config = dict(
    n_layer=10,
    d_model=320,
    n_head=8,
    n_kv_head=1,
    head_dim=64,
    d_mlp=1280,
    vocab_size=7947,
    activation='gelu',
    norm='layernorm',
    norm_place='pre',
    norm_eps=1e-05,
    positions='rope',
    rope_base=94200.0,
    rope_fraction=0.75,
    qk_norm=False,
    attn_scale=0.125,
    bias='none',
    tie_embeddings=False,
    parallel_block=True,
    extras=['capped logits'],
    init='orth',
    init_std_qkv=0.0384,
    init_std_o=0.00679,
    init_std_up=0.0384,
    init_std_down=0.0043,
    optimizer='muon_variant',
    lr=0.00243,
    lr_mult_up=1.24,
    lr_mult_down=0.7,
    beta1=0.95,
    lr_head=0.00481,
    grad_clip=2.0,
    warmup_steps=200,
    schedule='wsd',
    decay_fraction=0.557,
    decay_shape='linear',
    final_lr_fraction=0.0,
    batch_tokens=[65536, 131072, 196608],
    seq_len=256,
    doc_mask=True,
    train_tokens=803200000,
    steps=6213,
    dataset='wikipedia_en',
)
MLP neurons of a small language model. Each row is named by its layer, matrix (up: input weights) and neuron, and shows model dimensions 112-207. Each number is 200 + 30 x the weight over its row's rms, rounded and kept within 0 to 999.
After each neuron's rows, "fires on" lists the tokens most often at its 100 highest values on Wikipedia text that the model never trained on.

L2.up324,227,173,223,148,218,181,171,162,204,249,203,177,183,162,236,217,201,194,209,169,210,272,153,188,202,168,179,196,221,196,141,157,199,183,254,197,182,181,216,194,188,190,223,197,212,240,206,210,193,192,191,172,214,179,116,193,214,179,173,177,203,222,186,242,211,243,211,190,187,191,242,204,187,206,182,204,215,184,191,181,195,159,188,201,142,186,183,210,195,118,188,182,233,187,154,158
fires on: "\n\n", "\n", " present", "ss", " same", "alk"

L7.up453,240,203,180,210,192,227,214,202,144,196,213,235,218,156,198,195,212,173,280,223,205,163,158,213,172,212,179,245,193,204,164,167,169,191,137,241,176,187,226,194,231,186,210,211,159,219,163,219,141,201,268,189,227,152,188,261,197,224,220,188,209,253,206,259,222,138,279,210,145,198,197,162,124,211,246,190,223,185,262,228,210,238,233,256,237,236,187,204,193,185,202,234,171,216,207,239
fires on: " m", "av", " a m"

L6.up1155,230,218,176,146,182,156,229,180,191,218,193,235,200,167,188,231,204,229,195,199,190,203,136,189,196,239,176,260,158,195,236,204,187,224,248,217,197,125,184,213,196,233,209,164,250,202,154,245,155,134,135,204,142,162,209,248,171,172,259,199,223,220,168,163,242,243,177,184,210,244,215,206,181,177,201,140,215,256,241,148,213,222,223,207,205,201,206,197,195,177,226,225,197,242,176,198
fires on: " C", "ap", "ric", "P", "N", "D"

L6.up22,180,165,200,164,154,162,181,187,213,209,146,193,179,165,243,190,181,234,243,173,223,185,209,218,227,280,173,194,199,200,194,199,247,178,257,198,190,227,172,162,217,173,266,200,215,158,259,203,211,184,223,213,206,133,227,297,176,217,172,229,258,220,170,178,237,246,176,207,208,175,174,226,219,244,165,230,172,251,234,184,192,222,185,214,268,270,196,205,206,197,181,199,203,207,191,210
fires on: ".", " .", "1", "2", " ", " \""

L2.up619,219,232,179,156,208,230,170,201,180,153,254,209,197,201,194,213,214,182,227,123,191,164,216,234,158,212,193,174,179,219,213,191,190,170,185,196,160,232,183,203,194,240,161,174,235,130,204,257,210,189,203,197,192,182,158,221,200,174,174,201,222,198,145,189,151,178,215,219,163,213,163,223,268,230,214,227,233,181,123,171,199,164,190,218,240,244,148,229,140,195,155,239,222,211,255,179
fires on: "est", " Best", " top", " First", "th"

L7.up653,176,163,244,229,149,154,192,129,242,205,155,213,175,219,250,156,199,212,220,235,232,192,200,210,199,252,223,205,194,191,223,205,218,170,202,233,229,222,216,132,188,124,212,198,264,196,228,240,189,172,211,227,192,187,217,254,180,216,154,189,177,190,220,157,194,214,205,183,254,204,179,190,223,244,233,198,196,227,150,162,214,219,233,188,222,189,171,168,214,206,194,190,267,197,223,204
fires on: ".", "/", " \"", ":"

L7.up1196,243,165,189,205,170,228,223,190,157,171,180,170,217,232,180,232,239,212,280,190,189,174,192,250,168,212,124,235,235,183,190,205,230,181,230,221,154,202,223,196,178,174,257,238,181,190,162,238,192,199,201,199,189,227,208,192,232,173,224,190,272,188,149,184,208,199,246,217,198,159,229,180,201,192,218,186,222,176,166,173,193,193,206,192,255,226,182,126,168,216,226,260,183,203,162,234
fires on: " m", "-", "ol", "ill"

L6.up337,157,176,217,183,178,214,206,231,267,206,207,228,227,225,185,212,208,201,214,216,156,190,171,217,207,222,202,245,213,216,197,171,182,190,222,166,199,214,159,195,276,186,213,163,175,172,221,193,196,217,200,223,220,203,210,186,179,264,248,224,226,213,188,192,234,235,149,157,178,237,171,238,198,214,191,224,232,228,165,159,164,250,194,261,211,198,156,199,182,261,187,248,173,166,239,265
fires on: " ", ", ", " in ", " and ", " of "

L6.up1204,140,279,230,178,178,179,201,177,193,197,207,211,169,210,240,218,262,155,178,161,214,174,239,196,192,240,216,241,209,187,208,166,199,168,245,169,214,178,237,202,216,241,220,153,152,208,157,196,241,216,214,191,177,222,239,243,185,211,207,190,241,229,246,222,235,161,139,233,162,165,186,197,215,229,223,185,147,197,226,201,166,218,206,176,214,171,204,199,224,256,213,205,286,171,201,227
fires on: ", as", "\"", "c", "===", "==", ","

L2.up470,255,197,210,188,189,237,187,202,152,219,181,230,220,192,188,253,216,232,169,205,220,203,181,200,204,222,240,209,260,254,181,186,221,205,194,191,208,246,138,243,205,172,266,229,227,122,215,223,238,215,160,168,197,216,226,145,185,224,179,229,178,213,226,139,212,159,195,203,208,180,193,173,177,161,218,203,193,143,214,158,218,181,192,172,192,206,164,192,261,167,239,192,169,137,232,207
fires on: "i", "in", " pi", " Di", "o", " bi"

L7.up64,183,202,227,185,204,216,194,196,189,227,153,191,154,182,225,217,180,208,180,194,199,194,194,147,223,177,173,174,240,209,168,162,202,253,189,215,158,218,231,212,158,189,189,182,154,211,235,197,205,207,239,231,162,250,230,227,204,184,191,120,195,171,199,193,203,182,213,207,256,219,200,199,194,163,165,215,197,208,170,215,254,241,220,187,161,178,162,177,165,199,162,212,210,204,148,220
fires on: "7", "3", "6", "5", "8", "2"

L2.up263,169,210,177,249,215,170,165,217,199,183,235,212,220,216,198,140,241,214,174,170,235,217,182,219,184,238,212,147,200,220,214,228,171,162,201,180,189,197,259,210,288,215,247,190,222,207,232,208,193,171,195,181,156,189,214,185,175,208,204,200,174,234,248,208,214,185,221,183,209,179,203,219,181,166,236,229,204,198,245,233,220,195,179,188,197,214,251,251,214,197,212,227,194,219,233,203
fires on: "e", "R ", " De", " Ke", " –", "q mi"

L2.up1248,238,249,180,170,227,175,161,204,153,147,202,131,211,238,182,203,202,184,227,146,168,165,201,208,164,219,201,208,170,216,240,269,211,177,197,177,183,164,215,233,146,194,204,217,149,191,210,194,187,212,188,234,185,289,209,187,245,220,206,205,274,221,180,229,172,186,204,227,233,171,227,239,220,218,189,179,170,181,156,181,176,222,211,213,263,183,222,194,195,198,190,216,186,225,221,233
fires on: "| ", "th", "est", "h", "ill", "el"

L6.up343,168,181,192,134,167,233,233,193,189,200,197,206,179,247,167,234,141,214,197,168,175,209,205,194,147,174,184,172,219,204,183,163,222,266,177,154,210,189,201,227,214,206,190,202,171,175,249,186,179,192,198,184,239,135,212,191,244,189,206,275,262,191,208,171,209,204,185,185,188,268,153,284,201,200,184,226,135,229,195,219,216,152,141,205,217,169,162,188,202,170,202,174,248,243,207,181
fires on: " I", "I", ", I", " \"I", "; I"

L2.up884,197,237,225,229,108,237,171,221,198,208,173,209,201,205,189,214,217,211,194,172,190,169,185,160,193,240,138,168,146,213,222,135,217,172,256,236,234,200,199,268,218,211,184,192,189,260,202,212,245,177,216,228,157,194,207,214,155,172,184,244,186,191,207,170,161,200,185,204,189,178,187,184,250,233,231,219,208,234,186,203,210,227,261,196,178,188,181,199,189,228,213,173,208,177,212,167
fires on: " ===", "===", " ==", "====", "==", " ===="

L7.up279,205,192,232,201,181,201,174,213,182,172,205,196,223,224,209,220,196,184,282,227,169,187,121,215,201,229,231,207,213,214,141,191,122,174,165,159,186,190,223,131,256,205,221,203,208,189,145,253,218,177,209,229,174,187,149,168,210,229,224,220,220,221,190,207,192,207,209,154,214,240,201,217,194,223,188,158,228,218,223,188,182,228,202,147,198,181,142,183,189,205,233,199,198,170,208,221
fires on: "; ", ", ", " of ", " on ", " and ", " in "

L2.up305,145,215,213,160,162,173,160,229,195,243,176,195,190,239,177,201,189,232,207,198,163,240,220,206,200,181,151,216,187,200,182,212,188,260,211,176,163,236,223,216,203,222,181,199,173,189,242,197,142,217,203,177,204,247,195,196,173,199,188,228,195,202,206,146,230,212,190,241,218,192,178,178,217,179,175,222,182,175,208,183,224,195,224,196,153,157,233,166,220,248,239,190,190,140,200,232
fires on: "6", "8", "4", "emb", "et"

L2.up835,210,175,201,165,242,197,183,213,185,190,226,200,212,155,168,177,215,186,242,193,192,199,195,215,184,141,173,222,178,175,168,194,201,194,185,170,247,167,219,211,166,214,206,214,171,259,224,210,219,130,237,245,223,151,224,203,208,198,228,193,235,202,208,168,213,226,234,228,201,203,243,235,176,213,166,261,231,202,210,243,179,236,205,208,149,235,174,178,173,247,210,262,149,191,180,166
fires on: "1", " on ", "om", " during the", " m", " in the"

L7.up1251,201,213,212,165,154,168,183,235,178,135,211,235,227,187,135,225,206,187,186,203,209,222,163,241,177,176,149,217,177,271,243,218,142,223,248,211,174,195,169,183,226,203,169,189,225,159,188,220,208,177,214,235,203,188,190,210,176,213,188,171,230,191,205,161,205,215,195,234,201,181,194,216,241,165,188,134,221,185,198,156,190,175,230,201,181,241,186,240,141,227,142,242,179,229,207,250
fires on: " | R", ", R", "- R", "c", " of R", "R"

L2.up721,198,254,184,218,218,185,194,197,175,181,193,146,204,149,200,242,155,183,202,206,190,186,199,183,212,230,210,234,182,193,151,186,207,204,168,221,180,218,179,199,219,175,211,176,235,185,250,256,244,236,202,244,154,179,192,214,261,242,149,208,207,207,188,173,202,166,172,207,161,201,168,175,191,204,205,142,164,150,227,203,185,211,234,221,199,190,183,230,172,179,201,201,215,170,208,197
fires on: "\n", "1", " just"

L7.up936,135,208,212,199,193,218,195,207,236,216,233,194,182,203,210,194,250,197,167,190,202,217,202,219,227,187,201,245,228,204,192,204,214,203,211,182,242,246,140,181,229,194,199,213,198,243,248,228,219,149,199,219,191,196,193,247,192,169,180,178,225,185,164,213,177,208,231,181,194,226,208,164,274,190,140,184,198,195,226,203,171,214,234,260,231,193,180,261,161,193,194,176,215,186,205,179
fires on: " while", " in", ", while", " began", " While"

L2.up676,237,231,162,213,218,164,218,160,227,201,198,188,215,216,179,177,188,213,229,170,220,210,213,189,217,166,187,211,220,152,206,220,209,219,197,269,137,255,189,199,199,177,168,200,197,113,166,167,174,195,209,235,188,238,202,181,236,169,214,223,233,133,159,178,229,155,204,190,196,141,236,194,211,232,200,153,193,222,201,204,183,210,191,236,254,226,188,185,167,184,140,285,146,165,203,194
fires on: " play", " game", " Play", " computer", " Ph"

L2.up1169,171,196,176,165,189,212,182,224,187,249,163,251,214,177,190,216,185,195,200,217,206,183,153,248,249,208,205,212,272,216,199,199,228,219,185,156,169,277,188,205,252,174,253,213,187,167,157,212,199,186,169,174,197,165,242,222,176,246,154,184,157,227,140,195,257,170,176,229,186,195,172,222,163,199,217,221,235,239,242,221,201,183,179,190,173,182,151,195,313,174,202,220,224,218,256,221
fires on: "u", "e", "o", " su", "i"

L7.up130,231,181,162,214,175,200,227,213,195,208,153,198,202,218,243,160,208,164,196,163,215,179,159,268,239,192,237,165,157,202,181,188,177,221,211,200,187,225,182,138,202,177,182,213,216,227,232,198,260,154,244,191,130,195,204,238,190,248,170,216,210,172,178,119,234,182,180,225,179,197,240,191,188,228,248,163,167,157,222,167,186,185,254,215,222,211,268,187,177,227,212,252,193,192,209,206
fires on: " to", " for", "\n"

L7.up1203,189,166,173,169,214,249,204,182,231,167,239,199,217,211,209,176,220,176,206,218,153,176,182,223,178,208,176,276,222,200,199,185,184,223,217,172,248,130,204,174,246,210,178,197,139,199,161,125,169,165,180,178,205,193,177,185,248,231,181,220,170,237,193,184,204,175,221,131,169,246,180,221,238,208,229,223,189,200,195,177,208,268,242,187,210,219,153,150,211,161,238,223,209,208,205,246
fires on: " the ", " and ", ", ", "The ", " of "

L7.up502,199,227,230,196,117,192,173,274,185,194,223,226,207,188,231,223,177,102,169,200,215,213,183,257,191,222,187,200,174,167,154,182,179,189,286,207,171,242,180,227,204,277,197,206,207,240,219,184,254,220,194,191,203,180,217,228,171,176,203,240,237,235,200,188,240,219,221,260,202,191,230,153,212,211,187,233,139,214,224,197,199,227,189,246,218,197,225,188,215,170,180,206,226,179,212,240
fires on: "===", "==", " ===", " ==", " ====", "ography=="

L6.up269,182,200,162,253,211,188,170,251,200,193,213,161,163,172,185,230,229,161,198,217,195,183,180,256,245,230,216,229,230,148,247,198,205,199,248,167,201,206,191,174,224,205,138,217,230,155,162,187,192,127,229,211,219,159,189,179,230,198,225,225,218,209,184,139,178,187,167,166,154,251,183,193,207,204,163,233,222,256,212,173,181,206,183,225,153,261,213,214,210,194,211,195,199,185,140,211
fires on: " ", " in ", " the ", " of "

L2.up325,225,203,288,181,181,280,173,192,225,221,214,187,150,235,218,170,169,186,202,127,212,226,288,231,184,244,175,150,202,178,183,155,217,189,228,228,194,210,227,194,175,163,205,205,189,203,231,184,172,249,217,262,194,178,169,213,235,221,223,205,220,190,226,175,186,142,199,199,197,224,193,205,191,210,186,259,164,207,206,187,205,149,195,202,142,192,232,232,164,168,207,192,193,230,179,179
fires on: "I", "h", " elect", "an", " Islam", " I"